MLP neurons of a small language model. Each row is named by its layer, matrix (down: output weights) and neuron, and shows model dimensions 0-191. Each number is 128 + 32 x the weight over its row's rms, rounded and kept within 0 to 255. Numbers have three digits each. A neuron's up and down rows have the sign that makes its largest values positive.
After each neuron's rows, "fires before" lists the tokens most often just after its 100 highest values on Wikipedia text that the model never trained on. A number after a token or word is its count.

L2.down102:119126091105166115202115079168125110096100178112126107146117118149116147135169146151113088153127122152185125087154212140188099101160134154151159092126102119183106176129124121148100148119145124101118108085110158134186115112121100070152132158159154156075038142139093152142126112099138115157150100180085134136061153131130205162124113141074136179142087146128119127122090097129093191099157095124095160096139137131127099114144155120085134094087181123127126094145163069129143134125207074148191066135148125085097065148112076125179124157078115137086110153113157096127110074086207102152
fires before: " " 81, " —;" 11, "\n" 6

L7.down629:174152151179117137093132108126105142138159101135101138171111084119087096120126113128157099125136110044129137084115195150124127108108126072182145092101114156093115106129164133122065150095125109102139104170091175114129147175117140180148123146168139129086146102141105123110125121136106207093144111155056098126099148152085084181158160140125194116132107071108103151071095107052118140133144158124094150197133149153129114127016142133133115129175202147111054120141127135104122105176060140137128097080178093107144146164092101075128083138163074104146159181170152191088138130142127116123
fires before: " " 39, "," 6, "020" 4, "u" 4, "}" 4

L7.down701:164086125102066172145116109157131090050112119125092149123081102129123051111091122121111100161154101173136129181172112162093169072138121067075155074123144131130112089189130167104127122093081158129129146137146148071122126144075156084067156189054160143178236143144100106124108171111141090155116210129174160131120171124142169172134122185150158168157159129132155109081076125147124100063163130103171123115149126159134149183137141138200120145153162168096135108087157114154112121127102125171167087159098133154098135145131133119133127147121151144098132140138129193123139096097146103162
fires before: " to" 31, " of" 10, "s" 8, "ing" 5

L5.down668:120164137103096171138089122098129140177075130134156144105181131114138080157132145075168144204137050103154174077149082107116153141211143160127150182132154143084116137154101175153139172124125120141153087147061159144125198148120088141131126100138159129117107045091185111120115147130113098067146044106158126127102149127158137126116158145065035124053086147162157091112072148166117086136158135125138165074141097129131098105175137142137120130133127119145094097093144141127112083085169093141143086142125156166127122110100182183092120107146124114163067124086066136098165117117133148145
fires before: " " 42, "\n" 13, "3" 8, "ific" 5, "2" 4, " −" 4

L5.down748:128126110163074148077130085171128172155177144113120196110146113171134061123094121106127113095107123108076080133189104113128088131111058149138167130103117104136167158183141133087122130135101160088110151120146107121062159135093185056133131140150148089168116164150129164171163136069121173101132161078158136103165129130119125163150063119168116190124125142131126106100081093118163115101116080106069107192128068092169150066140118133108108141178104125089153076110129082107124103150123092126164114145188101112127102111129078069138118091083203092138110119094140086125161170082195161133
fires before: "\n" 27, "\n\n" 17, " " 11, "==" 7

L8.down38:117142122136103092101065189076145135147113123113132085157063126104135114084139214104160118100099136107145135120138112151089129119111123120155167158150147162083145159071144131142102135128145118044155097101125133124131127102187157170125154159159125128194019153138127101116140143144133101106105143134224143154176131156206103139113166078159106145147087122109120208114122103170124130153175106160118152134165078097141064098151157071155146079122171131115117116092142076128156097136122099174131113071113154166132157094091135110091139088147118141151083132132085138211122140129215113106
fires before: "1" 18, "2" 13, "A" 6, "G" 6, "The" 6, "F" 4

L5.down569:110150145117119130120140118125130112105161056115178128090104086138149163102109175149102112165125106119158100075106079156104098179114104130104125150142114192156096127122086109201131128151102153184153190106138114119157079118151201157162101105106114169171063114089120064128093156126142117104132086184153172102167096111129121129134062055117102134153111130135133144061176131139115163149122127133129171134199176173082140130128091169171131172125137124109134126107078131139068097127135148164144150087123161156187100094152110148096158102184134121139100255159134119145156164078154149116
fires before: "1" 26, "2" 18, "\n" 9, "\n\n" 6

L8.down347:124100116120135140124113153078086149156074137156091161132130108063153059140144121144095106133104100155099167160122144166162072116126131122129126114135110063133122097174156155092204094126073128121193104166121159064181099100131116146158143114117134104125143115073166092093192131167126115082108127132107113147109179104146143165114118192115158158189125180144170158146109121169085154100173216110142129078127144071128155109125135128086112156192185120151074085159121117089176103131112100054187129154098113066185131106170165119169169154135149097113150142108124134104143081083158087116
fires before: "s" 64, "t" 8

L7.down404:194210115131059161150087096118086109116140146160134084154094086158168124148114160110127210168068127093188153101104167096149101107158059099158165170037107200105109153193158137123063101121156091100094181146107130118099172140154212109088106094099173109113136122116104173139129140135128152126138160128182123134141122141058190161131111123130137145106111063129144128089112152145124104109176117110141120101152122109125124156120179116133120104086124140064127118137101174118100173141064088096109098109141166122113134184178121110124109130084124099094123136164147087148117160077136157139
fires before: " " 48, ":" 4

L2.down415:077093183116080109114186144123130108136108104137102120141118104138122098162172151072156089124122120150150134123121170140163156130110105131115116121069101035152084147154148115123118076142115102131164114152105110165129062127124149164132148138124159122122100114188124192094187161087092092064161167105148126095142168188118099123077193125094104121104146091128121142161149153191121178133111127123158116126136134063182181087172129067147141070062126114091130173131102124144167150137098203131085129141130175170119169117122136085156142127073113123130176069193096056082136118156097132079
fires before: "|" 19, "|---|" 13, "o" 8, " of" 7, "ing" 6, "an" 5

L5.down604:087105105052096115127111065105139115185138125115112142141133134132102131129142069152096120103151113127124083075164178060145125247095081147121138079161106133203171210135106133123099174191117171136099126085143150129141080105139106142176122136114124149197083118152182147061133128111100151085134075118136088115133127107167156098164115160122132139138141134136171125123117136111179138080154139106119147154128159081132122141125108127128121122143135147175093131159108150078163120155089124146163141201069147117176131123140078164136092129209195178155085156097084088159118105144156096092
fires before: "\n" 28, "\n\n" 16, "==" 14, "The" 7

L5.down698:117147131142108109097112077132065117141046104167079115164053159166131156142155110124094162106113090191150076102090098114094082135105086137113097065161093169123150135117127155176148079147146105181138112076188165125135135088107111103135137143071123149098146117090172117071114122117160108129123102049129138103112115149123094167109131169119145097090096144154149114089118154074189131150155160140141154100120207145130211149113121108114140189100125117107105122096152081111102110126160131163056099082115130173132158108178095137154056209134148148116139176116100117079064109117134149115
fires before: " " 27, "|" 15, " |" 13, "\n" 8, "0" 7

L5.down372:092116086131098122109139078155130110099187077123101138127181172174110169123199115130118116143099156114110103116098102115142127162179077146127151142066144118095158215150124065115079134166127194150090182151203150163125089120077153152191097132109099163132067108140141065148171147129143137115139140174140145175139098105143106140164143097119106085129147119142107152141171136168142162102043086137159120166127139130083139111110093155124144101154160201113133137154075070166110150160111152163106160149081184164150087122173096061162201093150153154149139114147170105119135112105089134129
fires before: "\n" 66, "\n\n" 32

L7.down324:132118132120176104155146111173146185150050129111106120168086136159150080149117155094152148074153138091178133073139151195097156160149164096055135124154119108134108013145114116170139123136130128159117120096124155155114161089146191090166096170101166113159087109171153111110156141106095104114120167097107155099107168110123171112183166137153113165115175153053168083163106133108141110131181160164055103106099109122154175139129159103124114164069135157166114175128073125112134054097148168156118094156164163102095132101100120117152090160123097112122184093133160095130158084139175129086
fires before: " |" 47, "." 22, ";" 19, "0" 4

L5.down29:132130191140139132102110163153093164141140118129135140150150171129112149115130104158174154074147118109139118096105119145115111150131136124116168111051126195145144123064089098129176179151180152180134128093139138112120068129157132096076146105146127152134142051055093156172084160141108097086131133112171170171102203101132176105038113149152123138160162143079185185156127113169125139161128133111152125120165152122115089130151167059133128145101129183113047108184109083137152141120059098153106099127140165108132149114054120119077132145138108112135128117171124131184189184166119186096
fires before: "==" 16, "ed" 12, "===" 11, "The" 11, "In" 5, "ally" 4

L8.down336:140074142106119138097202120135111124127093098166114130128140072116037150138057145092150071074103119153157114154147158114092108132132142147114088141096168075124109128066154101107108127146119108125158085151077162133107100115136151049201129142112173087149047101163135120124108072125127144071144103141128144103159077106106163178060185141101154175158144093108078107094081166009137128149124140108102150135143148103136159117104132094116061085102133092091160112110115121173149119127198152133109180126126112122114162097132112142131102119130150116115201112096125128114139105173115104070
fires before: "|" 82, " " 11

L5.down5:149110138156156158152121059061155159137121099068141113100162062145132029128154145075177101131091139100085138134103114092069131107141142089142128129120189090114137147161088181153093094179088160162068190123112114154166089140153150095115176177138070089134157100125164129117096133134144143114114116165100109165086167135152110141160121130098138171099078154095089135146183148165178101109125089122145160081157135117063113150107110150126178096149107125124069140067138074173166101160168185107133116127121110184148113200128115122145105107133132205100086139118102146112145148121115194129
fires before: "2" 29, "1" 12, " " 9, " life" 7, "ation" 5, " •" 4

L7.down271:077122120074088156156059116136157086073109139097136109145131142188134132128116109172169116164113080089139141139100115079190118152110112119148145151117087169192130162129122119100099132124161133148097177133166150110078107135137084167137076000144115147130087119098127157100111188157163121142147188134168099189077113105111115129158143147139090107163079150124158090073094103171103141147135119138088127165122084099124161094163137133106126116161176155112128150207120127184142137072069130120191125143079119166114116129175092155119085145097163120135098171121166151203095151109173116129
fires before: "-" 25, "|" 13, "In" 8, "A" 7, "The" 6

L7.down699:123085128101099144156138109127177094181118129130114134173145125126130088119138112129122099141127160121120138125096081075130059177099150167153120112156072176102163124043144161116154135102159072120122080150142137123107126157084124170061119164103152127098110133155127172206070179133140051162151131119132062155143157135119126131166071094138104144108175130133117149082095062104145178130093141129110132114092216174102172096135132177117115095143116109104114142074119154121114076147182165146181039143100157152115127090138151171048080058114086124141135098121158127127147074142136128142
fires before: "ment" 14, "ial" 12, "ement" 9, "ir" 7, "er" 6, "ing" 6

L5.down209:071105136160144122084120172095173089074123118129163143115127110069161168117145188188164204102119143100117116164094130118101130165128144089135127146094154148128055147137059101115130076176094132155155119106202131156108100134112091127092189119106176172101163093123104113113127133121108137087184151106095179156070107076059132083052099163187119143131150085097163076147115146099102126180142138112130133081134067139075071105133096133141173117128135102129063132112116092100131111148137109074116127136189172145189139124077139102136072159148136073136118137118137075171137140127137147119
fires before: " " 25, "ad" 13, "or" 5, "an" 5, "s" 4, "all" 4

L7.down395:079162146132123108139084137186145166143142127121143103147085123172098138087141196109152114109178115084135121128204191063164132158127135134085146160166112135154114096143104144165149102151128165186121137105160163116053126122156191111091150171098171149078092148131136141127126197121120101120108132173131109162111135091115097145156147144200139060140132116164158110079081141143137097099129139123141150096147112179051128122078063125080079141169159085159128084163140139114049184153223073154175098141116109144147089158130106133139101146089129192156090124126162137109085154128124126142
fires before: "1" 45, "2" 22, " " 11

L8.down292:104102059108141108156066114117120155085170132174169114030141188164113078139144126142138138090126120185127152094115125080123090135142152130150154120115135123187144176124105117099115065093093095133164086115108166142134123102156161118116143129147118098137030131100124170111129120146147133140115199002158132136084127130171103173122135083149153179146108151126151087116097138113091108127120116144104087125098075182091107091075150096051082172148116104191088159172102100133119130140082117106155154125112135138056142117154110149084179137097140172128189161121159098140127146164137120150
fires before: "-" 50, "h" 13, "ens" 4

L3.down207:147198095130145122108132083091083130056120195083105115127148161139158137107089116079163145146130141161076156117159099127171135112092129173145113142111094100125125154118136109104183169202088096138073166130172160191145158117129162136142111176167098145148095123120131104092098143124084121079168172205154175121134154153077139177114120135116129121125133178217095106123127109164106120191173090091061135163065155128148142138147131131126134090115160145135076126171095151115106192114113141168114139091090135080086109174141096145121138167162191171159174122115165057106122117080118175135
fires before: " " 37, " (" 19, "-" 12

L2.down497:098121117139132104121134133098109098091182140121120105163107092174135076086148159185128138118053119126085151106134122079102111139072087155111116147113193173162128147101172128119141179208122196108119131153111104180175076113155132201142147109062119139186080136166166100112140170070149136099128123145107107155143081124185116158113140153091115061144134126120167144117146138131170059081133145097144133125153157077105131147140075089118060142124101174135161123134068155130116110093042164127159147153102182133188121202151124165096150109192131134137165122170163140144153090124101139130
fires before: "\n" 71, "\n\n" 27

L5.down318:144158108170162127083130077098160073115147086131112123149138112152181121113133119141120120094115084133131163138108192054092096183158112120100136080108114159126103173143123110119126191163070133145175170115198064075117149133076114134143126099116106154178048164071148082127140121144089055127170137068105154161111123110140148124139144139118170165106104122139120156152138130120105131134093080123154070168147110109113109121119098116145105105176125178025135178166087169155127090086102124198154126157143159134119116122158071131158108068141192181090117102148170149174157137177146120102
fires before: "==" 26, "The" 14, "A" 9, "In" 6, "S" 6, "===" 6

L5.down697:113193160146110103101069128149144139137137118157052164105100166094124153109092080117166133146109082129134164115130117104116124089118151197160116098129143102134113170078173159191163109217101103113115142125151098138119124118116162156099192152108174137144085161090200140183109129102113163198112094126142152077138130150066113100191111162126119097156123139126120149106181145144129125151147155103218091135092161155168119076135151107121116125138155162071144123070127145097119154105061071122116119130169160069131125054134193169164097078101110107107115173122095106071130129163147130162
fires before: "\n" 46, "\n\n" 36, " The" 5

L8.down575:111118133129109074148136201097203124133108179097133118115098118140093125087122153113124129142166113160072127112084120137088107121162080164105223137166080139064184124126122165104069122128120139109124081124146154107116120109124137132131155140073149131167099133089190055067142149185092110163169057181138140092155106118152122096122103128111102161142152141184127146127175120146133147111135152091139114125119076135114195115170185180086136206157097100124112158175157095169164091119073199100111128134169114081176143062120131150122148170108159130083121137102119076125118145180138114088
fires before: "s" 75

L8.down702:152057185063147140123161142133127164141109089127132132090180131093127172139120124136193135113077130164135139137188112148137085119149124123093121123151188142114084137168108176143145094104128139090053114108070104104134162141028135127177107140150176103126129098157182117141137082092080138116117116167080143088094082150063105106124175148109133194105148146212148117112130132116099159094180132114123132129133206061119155137163092087164152162116107139169121185140162148113092135104150156122162134151134131143172147119123214125154143066110111136150082105195104185140124132136153084159
fires before: " |" 18, "2" 18, "let" 11, "1" 9, "le" 5

L8.down510:175093073129081110124115160139142123110148115184163192097124188116126134141148128118099097096148063144192149070089187071136098138109109073069152081093165124110143122099119103144185117199129164136127130129168079049116164123206092088128071156099157128147111102101104101100127141136092042118155082135052130099149162117126114154055089121079128146137105130130133160171162115077124122172195129165148152130088128110115118140120122113124103123096131110132129137142130140156093140175162154116117165109148074133042120137136109172130132131212104081139151117117144123126158130081072148121
fires before: "2" 30, "1" 18, "\n" 9

L2.down91:178130106171094126148145086135135151121123093113113204202119191142122137101103102170076133158171141114109094178077060191114180142137124155154145099069154124124098089138142108122124109136116153149131164123078160110116082201117118176107176093150160123164138142124085148118157101174084117108179124145138102086119109166171091050081090130122083129186147100179139094116154140088126097169166145122155111047137126172096135125118129098144134158124128191133111145130182131128128128145122141127100146151125123121163137098124227157175096105142164094165107151125075142143146129218096056137
fires before: " |" 49, "s" 4, "ed" 4

L5.down62:082135143120122146149109110163120101150042106175178104120078110145081144078104141142112184156192107105081106132114120157141110134130086169108172089150055170163070137137110160205162117119116181103104086106155118145137111091125146113115150089100141144093149146134087091110171146094111075152112135100074126100121149104146041130161077110099159151165099082146167087115127117146137143124110086196141183089103162174133145116107174144104106127085090179136111109105176147171102070171181149174155112144089147075139135189133084129099113152106090160098124156128141117138164124151067082075
fires before: "-" 23, " the" 15, "|" 10, "2" 5

L8.down15:160177143136122118084145058124173174153156091097079129167111136097102122142152094136118170143097089141076113135144085158138147082111162093166128079211092092085177139143164142110106135130124088126107114209133176129112063101086130129180067112110187163140123160107080164125140146177118124076139144189114059115110144077114169091119160105095145079125157159117154096101156124166132134144099113084145144088127147116101110071111150173146122165136127113182131131122089170138143126139087121157088068116063090105171116111121168108112160169126160112212146139149072162099147079116093180141
fires before: "1" 37, "2" 18, " |" 5

L7.down552:095119138110103155204089111097101071096113201120116125182084111105108137111141112083136091103072104150121130150170123152128096134121164131142126158126104086108141228156040201073069179097120126205130152161131128140144115125159110164175143112094141155127082140099083208081149131119157077117062101096151132064101160097134102090124136121175132151123077157138178148198095101145174147150145148109177157146126138158158190100085121065163158152158122125111103092151144133136144152103122078139134096130110126155125100073117131150102145184150150171093154148125118137158143136153169108130
fires before: " " 46, "ament" 10, "ory" 6, "ed" 5, "s" 5

L8.down221:132142153104143131071094145091107125092113124186137128139189170096118155152108134109086091122110102110159122093099154083115124129073149070074137140141107176143133187066141130120092097131115166086118164077153207180127086114078124110173127086090111142127143148206106181138137170115159074157195076183114172156091152121096160096119163105115144117173111149162120089139147114105158104089126199139158167147064180169114160124137151174127129137078172168084125140144090147136095170105128096156119141094173121110189083153121092128075110133124085104199111131141132114143111130050106154132
fires before: " " 29, "1" 18, "2" 9, " the" 6

L2.down176:143128129169123143160114147087127154050172145127142171084134162120081148138147067073110171148125098131081139089130111183202117097148076158062156082081162153133123132144142167130193147148108114163078152160210089129131121150069141099142183101091131160183094095163145125144118193100138108147106102117112155118095107059147197131142137104106107097139101153152152139122142137110095117100157110157170113161148170114140153203088148116173064128191195108128186143100104158108100112104157176101090107112148100131189115147169136087159113095132154128147112118172116071113145105132117105073
fires before: " The" 27, "\n\n" 27, " It" 7, " B" 5, " He" 5

L3.down605:121116152125136105105135138111203144099098115091087070134121071145121158161138128111188056144077153115168189185119142163121120149122113073134097162039131143158077140135145073150153125101088118156174113118101137071126111128130136129135158103193198117151213060200080117127210115087140138038163176124174111184130124143111114178120129145087175109147140059158109156148128108114117121138088125122117085123134174147163130134129108123137135122108124146160111092162177140133126125170135097054136102121114124159100122094144101152116153194104147136141114161102118123124080115122068159092
fires before: "|" 25, "|---|" 16, "|---|---" 7, "ation" 5, " " 5

L8.down718:142138161126131186125107127157118149085093105164166170126122181135130155106166115162153126098090158125154098147167162097123162125206116141130110131085143120160146119110096082185172143107199074118176138125117142145105085155090145148072080139145137095114107108114136103130089149180168175107100153151137101123147133151170161086173216182113143205122153134065162093108111159095081087148111108170134121022148096101114191117172132140115118099045138085186109161128101131141126120113130134095111149121099109104097179163141147139095106050145114145202105126144154093149141071124108144105
fires before: " |" 23, "," 14, ";" 14, "+" 11, "ome" 9

L5.down262:091111143074121172104146114165161105114150126115117069131128134077087165090136100107120156087146109107126108084067041091144123196100154114080187067083202108136146177147130135136111135118156142109108122115203180121151117095120120162120157108112109120133113155166142101138104117082115105140157087085189183138140104124132148101153126153092139125110128045180136131121071074109173105130073155082178130162108118157149120094092180134184157152147115134092154150146097119144169149136131133081100130140074207147122206105094099122169112114133197097123102131137131077107172118059109143105
fires before: " " 23, " a" 18, " the" 11

L5.down78:151095196112133124136153200156151149069167155116127061153184130133077125131126089110124155109093098152092153107130109149117151120121168122173127111140082138131152145174142123150182075131093125129129188107135101111129114120106079167090150093114135160089107120166130115128184139084145110122149118121072149137084084133119155084109079186160157101116201142089145130132167102069105162183126101073199113128118122124209160096154118106134130149138167159126165152093154073133114077074119153100114135067203152079125104092112133127131174163086169154161137095180141147132067120155098187200
fires before: "\n\n" 29, " He" 9, " The" 7, " In" 6, " It" 5, " F" 4

L5.down693:077145104124064136144113094131121145137130091197145137147113147133118151105187131105183189184139129084157095177093095094145143158121103106196178127136063085174157090128118137080131145151125168111125109106184118179140179139113147132146126074170160195127083137157114132134151105061135068091131128087194123131117146139143127155156158099162097180166171148130100138122147073129125093110112142107175090137161047127113129078160107136148191187096120133064165128148133151162178145160143135177080115154132106167194148175158099102127096135122148101091076115152192088140132091138169110124
fires before: " " 59, "\n" 21, "\n\n" 6

L3.down440:173183174184140139161156209104132140191139108230098166154130131141112142108127162120160111173172072126116131201125098125109130101127101085161102179169177152188120107116162111144104127106125116132111067166082187118169120133140076132166129214133100077161099171119133115104098140140177168142137095110135141141090127148120085127148173117132058161179127121127092150136124140146168086105109129102189153138145132123133105152130145135196161080094082154126111094136095112099086069096139176161156094157153166125097068144101138142141127134088154124125140203114177173169098167157133123120
fires before: " |" 43, "0" 7, " " 5, "r" 5

L5.down333:144133143083140090120132114151081061121171110111122101170083102165113127130203155127108112154090102114133159136056085044081104154151117157164072145118072106143108107131152146131136126132075111158149121135146129107139105141219122148098185160141152117091072150129161111094170157122120118107197133148124136122086084136139087091167124158157079110149163149148082094098145095116102136103116144168105169195230149132197088094128168166041109145153108134128124131145140146197136119118138101208164143140107098151151067128155125134112151115101151150103144114160126104139081078111171134080
fires before: "\n" 43, " " 17, "\n\n" 10

L8.down29:145094137177119115167135156091148141126115135131143099093121129200133150135184111140120117123124072105120129161167158148097127094091102147101121150096159122186109129096125131099129150093114132136141085131096148104125075147145133050155128133130146136158092127139148143103083156060110134137088140195106122139107125154101091146139093197111104164148080078166106092098049100131102183095061156136189190182107148108125112143078141182128111238088095159091155096151086128134103184097112205177114142145123151112155153170130155104170115124140167157142165112128179170219126069109137133111
fires before: "0" 26, "1" 14, "2" 8, "|" 7, " " 6, " |" 5

L7.down607:080090090133156086130139165126127093089110137158176154093116093141139135126178111104156137108142085117162088121129103090131143116180076193143143168144162099142153151195123155147135110207191126114169141097098143108176109111091127147110093134121092137113190077135195142094137055105071057125158078114150152083119136143162140171156172152103144137154117081126133098139147105137141131152108171167154148112163123084143087157142163114122147142100128146128116146134148087112149191134172116133050123132074148129187116154130098092160093175152161095065133074105119140152236203098131135099
fires before: " " 47, "ic" 4

L7.down418:132092072165088099144134088082113156138166115131127094151144107132102105193111160168139165167054161092063114140173169066096107095186143154103178150139103111108147104065156126139135165083194123094124122115115160138107117133105110118119157151149129154151140115154185156121133072144108076109106142150166125145158093075177141054097088123140178109111122091111155147109130144082130141150124138063122104160206126128125155104081118102133175110152157141100103134136193133142154135166093164130099146138101165099104152127032107092150144171112144135102139189186085157081208177169110115094
fires before: "ed" 17, "ment" 11, "ing" 7, "e" 7, "es" 5, "ly" 5

L5.down38:112135066154164094031124147112141148128127113171175177102185112156101137110142126123103158070103132108122095138145160045076148121154093097118129145118137146166166067146133139131133163180146087105167169101144096167150102086146116165131103119135118154153075142171174122117129132145095094105157109073126077108084123085114174124107148136128161085129150033152156179107095108116106132079141163103168130148132096090080115165126129129121072089086134234118148181131102148139138067156131166148118118116121171141190091106135158137096147130113185108200108197134110112090122114122115068150
fires before: "\n" 59, "\n\n" 26, "==" 6

L2.down117:117147160118171102110162154153185119046109177101125121113139125167095115086084177105112121116134142112135131171143119120089122125155164116178120117150223128131142098101123139112097231134109083132104125199091167119100132135116126092069135195070164075203085139103129089125102149162156135102138112083126133179130186108164170130125147138147101121115127125128105196101110117109086144165137138151133083098132151100069078124117160128133156119076135116102051159094136052110078067097126121193167067158089092137104147104152136152145128124144161169086190131177116134149125115150156110133
fires before: "==" 16, "In" 9, "===" 9, "ic" 8, "A" 6, "The" 5

L7.down27:149104149119138111111043126085062201059128074111140157118153093124147177097117094118148138133129134178146136111163138158129119102109122172114185095122164142112176113147114126096129188134104152080155143094150194084089135121187182054112126047113115105128140115152183121100167150158090128105119064092148145120123127103115138180157139177099121084162119124111236092196132096142127165051098116112133120082142095118143091138114100141109163125138141108154124053195148100130131162176087101073142122083148120095096104134115141112152102165107153155182134141117113171137145121119092110101
fires before: "s" 45, "ough" 9, "ly" 7, " after" 6, " later" 4, "ually" 4

L8.down666:098132106084077110165113143107143179099135140091168163143182072120185092150095133117139209099099109163073084151100103134117119141098072112163157090135154086110113104127135152161102142099116111116072123110137151135133089151151164180163197113078133179199154164188154103088109103151137128145149106211215145125099154147148066118139129126111132111131107126124112099198167129134123140148130119113161177130085115145145153112144138175143152098101098072143135163125139166138193121139099145130135175161101041179142134153144134134102064155088131110068104084145107114092132123149206116078
fires before: "ed" 34, "s" 9, "es" 5, "ained" 4

L8.down281:156124079147122155118133080142137120136196171126083103114105095168158109168121096066161145133119127115141103144115130172155076122150100114077121153132183126108076127084140139052118090115088117139109147128160094119124149069136099090176104140083135156199058191131121105146152107151129101099149107111132177115044130136075182110168170076173116123174112099152127094124111100075098070135116121096164131138154154145150144138076162112147103165150116080148108142108167136114190135129043093189167160155136106130146219182102091168132092109107172108098131119113165161129109081108089106094
fires before: " " 50, "\n" 32, "\n\n" 5

L8.down724:114092066190144081151157172123129163133083168130105161167118166098121136137102162119179172147118159129107137125151105134156127080090204151117091110121169082084178085112113156157146162119125112116142156118210130132114153126136189139134092121101145143137137099144110082052134086137110135112124150204128093150141108172093110083136079132128162099128194061159130134155112153115128107129150115174181091134116136139123126177092176106146081115060119125097115104052119142075220085161145099134121141171105139113132168149083162120129106116130084166126104109079091156053082087191154127097
fires before: " of" 31, "ion" 8, "est" 7, "ed" 6, "es" 5, " to" 4

L5.down217:126053163101096149087146144177136164142106128136076133128139096125088126135142051131174139164118161131097133108106172128148118123119149136126103133071154146105131067067078126162145138176195121101148084157109166145146116145107149131227105121101170122148184160111170131097113108132084093116175091169104116134127052129132156185159168133091176144185199093148156098186100148100151155084154101097135078159112162105172097166096144145110129148079170127122139139187186124151114159099124129106159149116088165110102135191171131126104126155157116124171101068123137067096150105138132204155
fires before: "2" 20, " in" 9, "0" 8, "1" 8, "6" 5, "}" 5

L5.down570:060134079133137149151141136099142112146155150172131121094128161109105159161099120074150111116106165118101144168048124142127111121142135099118180115114199159137109147082130061133119172149094153101146179103174137145155156104122091121147192145181082158152066106149202170115113131165162085095119160114141155164144116131066193099176115064113097121139199192072093125131107188093091100129135081096171120136149136053120166117130114087044105106106106104189138179171158120095118127108085163194153144121102121115103146120138117126136094112096145109128128092121162114149182120105130177101
fires before: "\n" 69, "\n\n" 31

L5.down111:122120118129109125154107059121101084060129122138078104119053147139178054083100138091123061161086125198051183161113074093142108140126115153098154073093107141183188079170141136189078105148174122109131128099192117111167141129194134116127104141131108150130121111099138110196075113122149146074114144098114134158083134104153134121114135124081160065108090121153105094142127111109154119145174181105110139099118186107147112101161140161090172145177178115090116137114109126111107128111116151157135163121135127169103093087098102199101193130140125208129139143163090123112143101111120123181
fires before: "-" 56, " z" 5

L5.down225:094096058127130150089111169114108081111129090110109152100150159154184154091167077202133180118107137159066150149123101108168121142095171141063127085098154117136134065121068074122164096134094149148137134136115137140126146168127165099183067139172058092185165119121119152090135121136133146129147112102095130123102109155152161065080123128193151111143133111129142132089113166161066102124146140130097168139067115099110166147118120079189070129115120149093126110127084130174079123168132177140113175153095152141057138175114134177163090095108095106125208105080174177084139149116151144113
fires before: " |" 39, ":" 15, "." 4, "als" 4

L5.down703:171185108096168129184114073046180129131031083112133176095092127140079112141119098118155131103086112117128164190134173131127085172175163113118139125139194116097046124135100123139108099216059153157115176123107143132189092203141122136074145131146081141147153137181146128111111070148140143145146103104138078157147152089170163164118151148099155122134105176163181119133118137097107150096125147147092155155143072119200091123108185120141144097141108107121109154120123178114158192127127139109122146130125129116206111142141157131112111145112151195157093139167142075124149140142139104128
fires before: "==" 18, ":" 15, "s" 9, "\n" 8, " ==" 5, "." 4

L8.down86:152121150162113124126084078087154102144130128141158151074155088122109116147089186104117157108071105084124146093116123120130174089120112124069128109100183110133152135078114185138134184137087052136094107123218123116158178145158148117101129121072110118133143151120139099072166145139109134129194136117144194081087207105183113118153178181097087157131105130164087157138110189150193091158118119118106168115115146171151063131139111118147137089199184172111077105074110116137151166169145111097143098125140102141105115131095059140100113137149178144170117121099150142085060152140095156145
fires before: "-" 50, " of" 5, " " 4, "m" 4

L5.down724:136172090145087134113104121102144157107140099074140145151167098160145168135119102089149155106123109120085118132137189094076102064123105118080170149091126122141109077137187095150130133145147118131110144152119077107175166149153146132206090113056212173132001141146155098105177119127178126136160073167104190131147174126158159145173163130111122146153131100140123171104126121168134112121103090182142197158122140116081108118132047099124136074166099151095119171126078087119154093110087110108170143119119118124181139067170129158096173130177132128122097148126084123103136115138106167094
fires before: "\n" 43, "\n\n" 21, "==" 13

L5.down610:153155080101151085136158181117075145098113102124131183057115175121082179120163185105114163157080095095103133082131125102127142107091130156106123132166133181051105107162145125097166147166134152128101097158129148118138102078164153136168175125078131167157097030097141100099109191099110089108158163132107139149074116099160171138118106142148089075157137093087144109088093060076094092099120114153162129167148182125170099195123114100152091103071161187096156134132093126140123111117099120104124098148113119159147071184187152122134087180123165078145146153152122139097120123085117136168
fires before: "\n" 66, "\n\n" 33